MLP neurons of a small language model. Each row is named by its layer, matrix (down: output weights) and neuron, and shows model dimensions 0-127. Each number is 500 + 50 x the weight over its row's rms, rounded and kept within 0 to 999. Numbers have three digits each. A neuron's up and down rows have the sign that makes its largest values positive.
A block is one neuron, or neurons of one layer that tend to fire together. After each block is what it responds to, as a language model described it from the Wikipedia text at the highest values.

L6.down18:554425497481369417583499390459503464545561477494457460610530516465566451560576482522428463460519480447522506495591491512560474492503472541443487485574520568504324420498493531540433514472474669581427541512521442539456496533527556635528549522484438425473424497555439544503476576508460439399478523500515502552507470494544509512441468508479488511521534469518566542505529417442515564456354
L6.down40:489416458558466519456543478450476479481536606580570470574531560409483500501484559443521580527585520518540477491432533446489474469420529521530558451494597503511490478540541603456561450480527517502509527480478445435530546482559464613453485448565507475456571523459471433463532475516504552458531562470452536578504547437490547492537536451537527512514544570510603523419478512506453506488491
L6.down60:482484457558509513489588486590445424566357417505525459470533488505487587490462511415574522518368405559520476449502550468563482511487621477539509543528446443503516525481492580567495541451457487388497482505501514419487499491477544461458455534542491463620495487519509503567414445455500494511506495466523413552461568461533519472535461451557511517505532456566520436503484480360554459440479
L6.down131:496492500553407545485550407446432620515450603502458475581452595481493570479511570427516544513456485481517514561444518429537401496493521369477500477494488474502515471510520589600420536392555518548451516440437494542564444614524442533428516544551501511625503425548407440462416479490515539542484502543525545456502507537459482468466460555576533498469509592544491427529468554494526511471439
L6.down215:487530476475461471455445527429537523468546534482412437501430568447518541505534494524429428543473487476362533481444474444560492452500559447548513436438556599465518466592458530509475519352499488532494548488480615421451454463478452473516456531530558515505524593498470478557397519557517522500544430465481485527463536527516609474501569480611475505435505518444533482453382577388490446544521
L6.down266:579520464545547458504476530512502519486515497489440431453610551362489525410612550489533503482528462584490541551540505440509536438492488549472411540440540507547533435508530567481515520462532426469471494572490489540494492477458460413460539493416469439575471460471497616512500527434429485494534507525415551565456496524533549428484469558581548561460402428377458473473546534506498489473561
L6.down377:526541515549499497561476430451522518455452513587434421421550543401516494448532463489515497550511645517494591638499499527512431587478532477535462518521462611530593315429474508522562547474451554522466489505494520488477468461519472469483425532483471553452486463460514397411544504494542547495481431542396523484519514508497458543453527533610459478508553514491557468477557472473532560456589
L6.down565:508461501549484548436547501444542511461584489468509563534499565500455519500544474524513526450557509445396543467514486430472510466474554467455534535516521476574526554434497570346493438560516481412498511479491499436561536589535420483534529593527479467480545407491519505502449512512474487491530555568497550595454535468552506409506470529525502520442603533521445533407535558484550450416557
Responds to: Table header line ends

L8.down76:556481515569563549470509457492503547505503434454542458528482480470475487353445481542479510437417534487541483606529471390518496503461548486410416478519531524507442504579516637458571502485525494583488454474421513454500532546431569513595609507395493475510530507492542538483569589473415539505361552505561520578552454427531492437475494592506565452461548550385503588511529521509538527452505
L8.down101:657536479521475539556499514416518576605505439469608587435450489461478499505533468392522449544549450520502458547586498475543501491408528517549541538586430486550540525562434579527503494561503520490476571489409494500475558498546589458518415395475438473504590498498446482534590568504543483455505439567495496470467597540518498564451464490557500532560513470467485531414470516488435578482543
L8.down179:471564461588572478516495575512527538483383517499456389543518582454485428520516463529444515442446497436537491479550496485471515509415501525543504518427543537541511561456432589477470454629494413511549490446487501490480500551501541536466548491340564452499460414567474491523472528539521471400534530486470535503506553410521549549521539509478493441515467585472393410387446548532437445546517
L8.down205:466617495442533508511527463465457536496519476392529486485457504524505578545531591521446542500608558449483463411475470451520497487528518395488607478477508478456572485578495532638469444490573452533515497513503536498475524463519470510515405481449475492444474529539545450428495438425481499579452471526536563550489471420449578436539605581548472534575482468476503516425453512507438493458490
L8.down266:531487548542501495572558558461520581543384486505477495531489489488533517533548502632531484486561521450474471440463520528535586462410577517504479465593570556639461450444458473496477447482520535517498450440448588455473527527491478484539505500517600474542544522493521502382552370540509504470455639513416502552519564456571427528415509403427513432502493444495446386432543422538423470554471
L8.down565:423498572480446527546576589546522478461513579433491543497497444544510454454524471601429448546494542490415548501476572483442455498491472342481498446530484492473466525507549476531521521494577506463523512523478413458564553489499602457465478507497493573511474497521500450496428648449532512585533442427496577429535517492526509620541514537539374489466473495503473556555512523542475407504521
L8.down567:433402465403532515461535495531407535551565470566497500487444458503442417470488607479443496558430447440558443526571576550526569474428386437454508501488452511387369487471499539470527474489478520419473507506521507457515443545530487546463565491616441488528444469391409514570420495469544502587476506559461457440575464522473555429423449484422481524448423526548449507469629526571390526503415
L8.down578:543479455546543586462420533502430514446502407582536482471579468552459466526495439493441552546497569439550503456455536485493439459433475363514624524486396513540495486549451514552524452594531415433499571428513544537421463485463490515575517498440492507510455557510398417477480553550492417589485496478596473543460479472563505540538484554504518591522523496488579391545497522502485373489483
Responds to: Purpose infinitive "to"

L6.down79:512466576555538489494545554433514308520515435534423469542395494376434547532507589512545506534520476513466439415468588477546544599485558547459449530545499423389556502498521503545562462392578510462588416505471461468439523507524499470460556465500574531509533481487423436505495519499529460538509532477498510434504535437536539495442568469557470446530480423537383445520484560544513516465509
L6.down143:510442546450567462528479558472510483457449471437447485528451550522429495459466468550495474418561419530533454556458561444479508519581544558501521573519464440546459411483468534460439504458476457569497504488430590435564516511367480504504495566495324500443435406522510533616486510543575507442470533515524467555521457498428509602445383418555435457501434486469563512474489508497549440543524
L6.down236:457592488554548455496498499562419503464519583519491392432525411469580572444438549470448558486446526494530525441453495561447588458498474500541508560471604623436522457387457430409536556484494521571412474499511485564471502564460549524506469504533462493549512488477514485492458671553511468531528525492444496525549528528440482490516439411491610443513516539559408536458563420483504475426494
L6.down363:506466504520448469493456443540467509572539470539486463519523531477479535446515503444523542477547483537468544544587535526471525422519554547441519552482460500484445489470511479468450522533515530524530545490583558513482531438479613475520512373589444443512380476467547527511500550498471461443472536438468496549482472532531512389544461580494529550495474424497540521489433563405412443498474
L6.down366:516474451480451455448470534523452518513537526437578509434496465504430511441500537429471529538437569530491527512473508542552565554522580498498531500487505556499436494547510554582474544488480531409486552482472396506484595547503477492479484588492579490419537475494438518457437527452552505420517561519538471464502469499380448585486423467417517513562453538443490473611511511508463432527496
L6.down546:508451417488441498446480504471524450550488589505552513418617458455421507493453503429620494526518459467486487483427512514475502543507524478471507506478536429480397398583558431478576370518499483574513577422511487519506521364464517434524465473435523530479500416519494594413529557513515559497503539464522468471499474439497549451553466450594476623516530470553434533379529505452481436495502
L6.down550:421404463615429449555520524391418438551481492485431573591493533499499482576533498522524498501515541466536493524473644415452471524479478523457474461486529553481513468524454495478536501601527490489483425414486522514521485580491509479644447534465583538485488497535413483524621491386521533584441363418497526523521544528525457472507546549539526575473382603518443484495571458501479542485415
L6.down657:560524399466492453507500568497461492452548505497444492477471472469423421454530445489566559483484507429512418477495437641496484408554561488485481478544496436440438511544450536443525490426561563528535473573422499451485497607486479523547498470563547445408522501511434572525484530548508526546520505565437558526449449439545486517436462532636420491537518442498500550475528565547500543539437
Responds to: Mid-word fragment tokens

L2.down378:531458464478523551506553498543548543438476484463516523472559461501498471561468496505522589442476555460478424456489564391504491483444459386480516519507540459461487464483539494506536568453481459494592480489498529536472541548513520412500514500462515513549471579465494497471510629528510526425501566501483585458442495596569558512427491411597459512551484470489470522517478541638576468481600
Responds to: Clause-ending commas

L8.down96:492621545445523511500491418468511494456505592485541483540520488523519536468438387519440427489564537556519356592482526562449396502466538497450451603496508550446593481444467477443477523477471517471488504526520482524515420498584531518407527482478456498613428595482393588534462526537515469460543416456524486546471550521408559417552536481527392463504510548446501495528499470455508425571541
L8.down156:479504499452540554522496483410457522466594544381561472536509474436425481596478539575592513501410474427603587476511503461534488510476498429512498639518484481512442528459553545477543434445413480474496527492498446462473559533565523563519474491557537504462488567523473481496538476486455501470482506631451602523429524503479539500577430531498475497394583499537424502377406476570567531471429
L8.down160:514551513493509473508466439487478560373492554427491482471494457542430497545472511571543585472533480645486371477521486513424489426502484402466549435574564497475528488432474492474476451578539423501518474437518588607519484484584489550566518464396469562519515528503456412496514500562418461514576522472418508488487516400521503366474587507484567494526459496499540458575557526428560456537545
L8.down207:525487555468589557451538478594498465532497517550537507450452457483503502468510448598524498472484544440462458509451576550532530451453574495529490613430456479467455503467489411534516456521459533565493416448546482561516489465562555440495500488476491612587506460505570567501457484541458511469417549508517537595526521545507493488542458516508457453466560456547563551517517465540442533566448
L8.down401:424494525587581501457470512574514493556461532485601507535541557498474549581589516515473501467488517465530426480510519530506496571518466485558513465550620491564500476428483386576318484550481453620517487522469511554387630574389525541494592454520632497458433474561610456461491511517560514533525557517483472453526438355502456585539508451440517563500486454457545496524434534540482506568510
L8.down459:458498507486526545523527526438509527469384472465473488527464528559419456549504537570529499442518505458516528575421467397480471566546574464550468546549484545474569440559449468524437451449533495467427494598512416487380507561409603479561602485570540556486593501586516535511557470479496496583493510505529403455473505553489491525437583495554572485574501553558535491491535490547531437458495
L8.down572:365475473493455503456474486513488452484554476438529487524538486551543473511361495476467524464486519456514513565442511466508443502545507561477457549378525487496490489505484453472442490559473492350445501580693449558569511523517510564479471437516577432588483530522479512485539525411521427514559494463545464470548513506589430455488517482534531473388463417434571406497496481515549511519519
L8.down660:463525472450504478448469573500570435467480449436429510542478498546486462468472524603393519561505473537516572505546546509432479465507435544470480503451456429430443567466455504421467424432520488527613483447456508504479479517424498518486481508527477527478499487456525472508384544521497561492472392535483464455525515434568443550489475476505607469443506592465563479507519584483527647491473
Responds to: Clause boundary after noun phrase

L2.down261:491425465512498513502519497458525551514482599512448533464534470489572557478534464492522462456516433441554416524607478594580546546501468491459448527569566498450503492424562499556505462505455455532526442507504461503464550498489447522495624516410490411437517402418627539580449545540603511489482520502632449546494457476449567477552489406548468440508530542527418496480523367527484451524577
Responds to: Involvement verbs, "it" subwords

L6.down27:539507650365509540525476472439494516515480493445629569424463525584469434567528488559514577499516499525497511486504488488486536507500531508565592465527522550589522551540517587542482445472513558577584435494509425428503559591430514566531464505453376480383504541463530474570402505502580567494486536457462535447468507475563537488574546486479492489437549420402444547516470543493474548497534
L6.down30:506549553520416513553511511501467534482476539476486471566512517492481562529532519531469424583471537508518534470585585562494437497421495551588521503530482554618446498401440542499525514517571591512486554569555514472459508595545488564464494479535454506494503555454516432557469455470607518429434454523442533619500567483461435479349524460539431479428480519429407531529532503510521510493441
L6.down64:528535528570516518519574405541482502470477561456451456492551496492467444551549424531510533499533597514493546518515549486567458441489379476470436454533511549634624512509388555525512510579520415489490477516502479496526454415513492503491506465523487444512534479467486454410535630499360543477541448521567482512491539495498551480402551527529569408484507504478559437556450450513463536544520
L6.down70:491495525419501468551554530548549439481570463445499448483511436545541529472515571568520516431528446430486466522468503534499445449481537386503445491567501515546459519527491421437616526535376506460461538494394515603601559555469476446493529579409506522532448482511561492436530570567544459438485522452490444458474523517552475501447540537467478468443510506445533491544506517559572553508419
L6.down90:512466476464505420514565485482447428519532457442547535482509447548493492508487462557467566407629407496428366469457594497466518488461547468470469421475470425353481560554460555467498527439510458528567465475514545533447502461531532529534467453334537502522493510439495503526547465556587556374463524457426547440487418453504471517511490525480464518553488519513474443391481566481567528485527
L6.down214:461547470529479529475499406470448460504469551469457523482513436502535394476462560500542511495577453544482521441498570467485530497540528455441445443566537583519445456490434424512503467570456533540532523378430509418543490451623415483516546482497490509447510513486520521484524592454473542557495515488501526473633530494511533546480455486526528559369555523502453546538626395534453454442430
L6.down392:511578600447496456577500530443510556548483453509471521443540435542464525563541600526521530455436432546469492502479400430508600603445464480533462475540491502493511470546535462446585476397548549537520538499437441531561483553558526579477487548559514492522473568556467416501549571493496503462518558484499457534461545577488497464578503471437439429442498562523559494551491516582548584501451
L6.down419:478460457535474429460509494409521537489471415570522596559442529521480536575539513423539466478469512544531442419543497435454512470433495507523498490419501383523538487553366545479517443482551482570583458577493400480462523543480456506538500539596502578580553545504423477564461381592534540505536477618517570520480496408560577508493436575548501527453500535482542463560475484544420547473463
Responds to: Coordinating comma/and

L8.down0:437583429423595589458529540486432528430477382510515450475494519538479457545455426413555505486580575493515511598527524519495490529527504519445454375490415496503502493532471465477514494507616440452527478380519492512501525547406516497436516502561424469470470579548526413487485500547504520519416531535452440552471470534528541484532543484505500488514508460481486493534541509423552534521476
L8.down55:451466679464586494468512454540477463490533543482504484405492481462505460530489446620533551568562417584514530588444449495518558515427554558448461476514469529561561528509590514417554438422530473449430479526537396497573490576462521519534500549518555532496534532451438494475423462541484502497562539467603495575536530488394531498431476535483475455560516568472620489611461482463471490427591
L8.down216:379511485440465588572490450521461512501469603538529478466518498480579509490591423522488418559368511569368526463510493411516545556513547533510483476517611516425500426552531459473475416393483477533429455454511432533450417495596511569478527515464513470542585527528409506413390525621494479462506491542410437465464602498529540554511501499510570476481464471476503540494531465430499480591506
L8.down221:493612394484482469488570432493515634476470543496498551550468504480395491505502565547512513495483521476452490475486447577469582486588548586586428407582510418537517471441473452523436538471487519466508547477441590452435464505489430543545511518504493519464493396444481355522628480543485573557535564453467433429518506482529587444496555575489557437480491435499549441536385473504453467473552
L8.down359:458510466490523500479580516476524418421509572448515528424462455478494529543518482500572452423448498459548595502399516461483454489500483490471382424488535511455568460515415448504556517561525539594522402502554538578541510471527506452431369527473484402491567638428492516501581534457488626399428501464493602473379555515512542469551497553626580524447487538583550531551490458469496543531512
L8.down412:494556419586512475424488458495511547456494450518536613459432481494451526518488473486541515486453475474459528584413513480426574553497508500470490491554556530566489515485556460528596538583432653509481595549500544497407449494449509466590550484489452570565475494449404414537613497569511478574428425455420488372558472455514498464520464584520553485554588410504558406494462520491530457666607
L8.down540:504495400483447576523489447496503532563452532419554526574461578456507545558374465495501447500545446407473489478420587477470440477529570460438434545487511440485497461514519455421514432480517406443488459478430555555460517505524529518534595533519536522470507475500465408409593441580473476527370534556495489492540490483534523426574480515461492447518461429526522474500476547413443500557567
L8.down591:551622485447592493447535535507455513379475534406452465457495499471603485479528396522420546587547572612470520560460484528500497482445434495587486430419529561477467515515559542427533529515527502559523487455532534576449497472384542471493528413499514588502457484481502540524470559511526479495517449533552417504535498478442504548441539408638543508558470482558513471410511550528481560477546
Responds to: Table row line breaks

L6.down8:510591524472452459530527537442452446475596478494553595484362476492538553570518433484467475491469467582459493515548631530430440432382563548634502453529465532497479566467545533535593421564552455465534457534570508516481379527499435457521503456554544529555456475480527523514509484502533502370425510491453566506508500602474507513466546436439385518539539475549503497449510584515425574452508
L6.down69:536565516463514532465548493474554494452520617556483550510462535506540488389441588464420475522527462460545442538438525484552523467527517478388618491470510503534411507504391482477511500477339584515521476455518503480465462530479494467481526476489438534453492448511516467429524528480489465412536494541484622483384437463503548450567535425459453396468465543514410582469539503542532506448463
L6.down110:490547498454534452469483469543509447557508478531534524467506479500515402494503536533494449518477520463376469545449391441532506460526526343405580441510521414587577433576493562528557555431430555508491542438424489450430525472519484533530409351453549492533469520500511481407460486425509473487513467483589534509480410532500495490471532510473443417554486531484633465599478574488497490470460
L6.down111:568529508519473512567507485581421544532500482512504544544426472493539561579529478457549522541608482409485484503503468510480575513463473572484532473523524550489518560451526492508512404457464500451480577492504478532555469475489515500570445494531416494546572441536414499472550526414523502453526439486440427631565511526549485557478504505474462570507499581526467495513530533482478547454532
L6.down155:486499477481513461530530498610449513476580417561560540574421627591415514582533439457514464429466449540522440536602451460503537464480471469389556493461539490546510467536499584541497513498495517514492436417517439563485496455520381532509530545474478477378604524506498438461464473575438499416609520496554489468469568558512547457581440425624505464489510480455483618561526468465538526550418
L6.down300:498518499520522440549495444543510612554513381558504494509523390528563485481395510533453456475509567535498558485472468460429529474524496491627517419396454453571446537434526457413575523479475550414556398523542489491485409447542490584533615528544465443554421425416511482400446527558505507501502497475591431514480497439469460442473486550507495527527490513587506488561428471487527594540499
L6.down560:498546467493459455495495408488459560520416554456520414551518514483495498483520499463463554492489428401537591416527521358512488406438529444574480463511511419491518518472534506479509403483514495511493458439564474457481487466489465496503483488477573486480510532544477511528534546464546532541484458463454524458522583442456554546512490556558490524491517553521349482448532507527407469441494
L6.down577:570454488459525465458418453560528457454514392495482551578459459558546473583467527558486494453425517502478535466471435449417565564555515491511457516466469575470557427438652481534477594478467401501523472486543580510511589590506607461495451496436553507562540465482497480517422566525406465501501464420402437437529533489413583494454525443506518466561495532521536538591497572534467495495579
Responds to: Post-verb prepositions

L6.down34:495529556609528525497541496490575485527464435520526498531448413607544522584503528413529562541448392590522478444488573454512466462570455634494429494539439546531413503466495501526559413556499548510519557494549463505573471564517545474488551552431515463589446526582501473540593467435543471530521452474546525496475512440445489631481502501425536482550488438419429469472541527410516537465514
L6.down195:535485488542489469470432439487549455428553483472542493443544546601516428503442528594532491481489449538496602452462508562502526474488414395435464479501477490511464539473553492480546563569493492389499508467543502542486417490511419483531502583488471537508534447581548465522597532400519428513475449502591568491572511464477512513497464538452468525498489501445499449542517435563476475517526
L6.down221:489518512415618568506463509575464470408474479514567442605489419463609478479497545516481598380496497518535456480487449453595481479473416523514595500492530457557506448438484543542480501547487425459445420501497466566435519493401615467454520485510474398536449503449494531446528473418507468485549436459544522536415412586464499463445508581410579569519445493457491594523421547494458508512529
L6.down296:512487470509459517504507455485530522471580547548558523440563457530496568483456402449501473506509511520561487552550458554488505534461520426442583519480572375454471497476635468477495467459495467499485542518607500565394456523441538463447482483413537508553465483566509442520542461496451522477483519535534463453503472565489447602465458396453434626483488489594440492499542412623525507518537
L6.down328:482508421500577540457544487487506546479506533510517508509535535527459478450502508485452404595565569529527520473497503554508451553443531630559447429549513534488502469553543490433486555458504464437577435418474517435469472514497547550502486522486446497468445541580450539385522488398506498566431482512516452461506571524481562567547557505531500467406510465540488521428558577515518519484600
L6.down337:544510555492464495586515502468496578489437360471465414443457560475440518529463442443542409507490487507511591506494489485560445436505525506453557506428551482518562510439565433553463574532373540537580556617525528505512485573488408475471424481513494444492513503550469425495504557482497470430410456524484519503467415542388559546474443517446487538453520491582404471514557407483527542381448
L6.down473:625433496472492505551467538534379519444381440466455480509525532518575520464488473378534441466523499550474519526504500557423564580468512527443558489449541563432589489550477479503475489430365525490499530418516524596516581471482554509523483518589494549461464521449561455529472532425526438434484557380511566450478422507476466595542501490509529659547576517525567500490520489611485438464511
L6.down643:551485529505459568501469578604494459519449548520536506522546530441474510555528461523456584488532448545583535474617542440513573415433532558486571499434546559485426509541442432596472407492431484444481436383576524475517526568515467445455546535569487567528485505540532424566492552527524519490566399551458579445561547484467543519499492461493477475532536514601559437473524545464569480512467
Responds to: Possessives and table-header pipes

L8.down141:474509521543521446506477510534521563469459601499507507513497471526506509500463461468542548519515504570554578509510541507582477476494521562421452568449528414468488569456492472547584485587498543470530555507566552541516549452395497521525526534469541526549591557510437462482493466556482448521468595402421451476575456411414524577548458527526565564505458434440532546518607489451618407509445
L8.down240:477478445469552487438501409508501517531562514552474518495527441488591497513520481500481579538540454513517531412513480467587472420516522531490481426426445572501555511398527492489596563501535499515511526563483447510502432472494517457573527490581470529519464531467563372521516471486471451457516476536486370611479532526404484397430466445513497492420485567492480502516477586383535492535532
L8.down272:555454530489436496576474495441528535468441501545495582593517573525467541469481490440399446487409528491526421513502525442499485441428537482523434551475523569487497529455430418467491502490571402530505526495550491520442480428456545520489612473433514468516521558443511503554416483535505528471453535501544418537531485549498448515394467433528406407505536524496484519498510450556510543542496
L8.down279:433436494481517611522498561510556487464598550552466507533527428481498620556445468510539427487596448468571424434523447407462435475506583511456366458486461456560405465454438448503470522589523630512472455506523514463540513527491462569524455494505516474457481508524553498509562422577445505507411489442450488554451424488513540550433412451465482517465407485446564536452449561547515447487445
L8.down339:446544576534421469494511431524598515494561492494558503511469494542529501465498538571494514495467475574490529509499511592451412463621558460544576564550536502462490580627495473519473452463538482487499402532540580517583574493425533476540500502525538521482558517581441464459485559472459479496512494558471434473638590537517458456463531467494373581481532514467453454587518480520504480522423
L8.down446:540508488412417430525464492517502531471390496465430572624484464512484447418604541560547520432531446540475479544405456411495467505447419463552422527521532509550475470510493528547491453531528544566487480476526488529486507487562555498473528422544536505492489427533556542523470442478459453473402514491582466429514535407524466517436530577627530544473579512548472475557523583552510509544486
L8.down577:561427488534494461511466376470473497565383529479536525609559572456464458510491515507505519413529504541501414560564524420527423458514476536565480533488470525551459542435481474511480478564550483543560431495570462473497544408484510475479510559430530475483496488473459579416548482457522551560416581531494429506491400592566449560442486488427497457553475514458527492484543533461437452452478
L8.down634:455540537499455579543445528492483473422548555505488518427593562507575535493510450513528529538582507515507512513433562530570487480481535609553474456481484475503459472518539526448512560500487473550504405438603527418467517516534466508535568526568610469434498511451485498517527452455463386539547644524523479560557497511588404518516505476398454476391603521417459504485426491534467558479390
Responds to: Compound hyphens, table headers

L2.down403:476547472502459516576603472474484505567537434478524475565527499494530488518526533569502500531384297560476498542468412450549575523558524441484455508524524448487436501494543472553485433488509574592523499588484480525588460425510471533499491478438424423455592470456510394361501496465426471528547579451449461484495560468418536525475487511455503496521531523486505577484541445508483598526510
Responds to: Possessive 's marker

L8.down35:545486425449457544491488474606472566538403521541499459502499436457508542523513529575473555459619375472595565495397445502481549422495481498415443521493569435622536498543452423473440465492505517491502395513430464486489584552578481472519505528501560575494534574505625497534528488497422459463518559462520511453410507497527487535619481596461526541527569492493516573481558615524486504537471
L8.down39:464534551434458519497523622402561460544538501457500495424541566522516551467552473463434536492495541569592562524546534517512463481485482505517403430521520432595449501540481513426454476581457434450507538518483461548586471505502516489464511526580656372545518454496432547426508571504552403527489464511487498516522485522489434499509398449427550486462463553486482503457546466441480511476575
L8.down61:452508526527547445623459455443591526430546451592469570484521528421501429426525532578499436572537485454532424542475463504431516504484646425384539523508516512469442434524468472506516417465490441489517523533443463511511440464515463414535485556444526512527498408437519482543566471525394608497427423528501549545495488463542494496496469482468464506455557537460474423454547430566493444459458
L8.down64:397456386558575536548551566416561519610560555488308533501393540423571439499515509344468522475457524536468511453480482498552492498442509527460508464454546539486428527491486486463551539466495546608482412480480519547533437530490533480526481501427561420506504507539483582503478470444466498506455445471502516475550443630533480473457501476627512546489524507479418443573474503361497524462555
L8.down161:492430602517513427461443596561474460409566458538489527506524555442372508471542546509575548478542625568520477532450540513465490506494561520417533513478460518563531499513496448506511585583492489591528488526451472408378480495535562482526558406461499465427575510465580490466583511544542499605507473431517410418498547467522457435570512560528575558438512478521510527567550510455570469486477
L8.down233:572439558422426524474490481496514548491532445443442468495505539446479535560490466478502455532573504624528487486556532658453479461595496470591536477530583568506477565554539538439385494515513552498533506375537417561524540489507484509437554420359497487551446448488434491486526529469512502488444572491494427477494472561441399440399466605507539491507567394448559475514569501498488497525569
L8.down495:461376452402512629537467529546545518500450489492522490501552534441585414475388509460493515525469502474560481463526504532459449497582473454472432392367576522466575451562501554532463457487475527580451437471485454397527518394542512483503463481489530582472397464523456568550491565550436447579443512538543520472528498484504525437530452433500497496484570480546508416488515512485546491441528
L8.down569:452447467508481430489473443567505556498547463594499563443543424421400467435472540484589546511499442479459485534490539480462500522420545584508545433489526461470460551434525542494445468590577519591426499508487527444490513515461480503478458511510519463575492520510504482538454517528430492560425372471530476436497422476411461474431500512550439420503468448476439536519490560448426475422529
Responds to: Mid-word stem fragments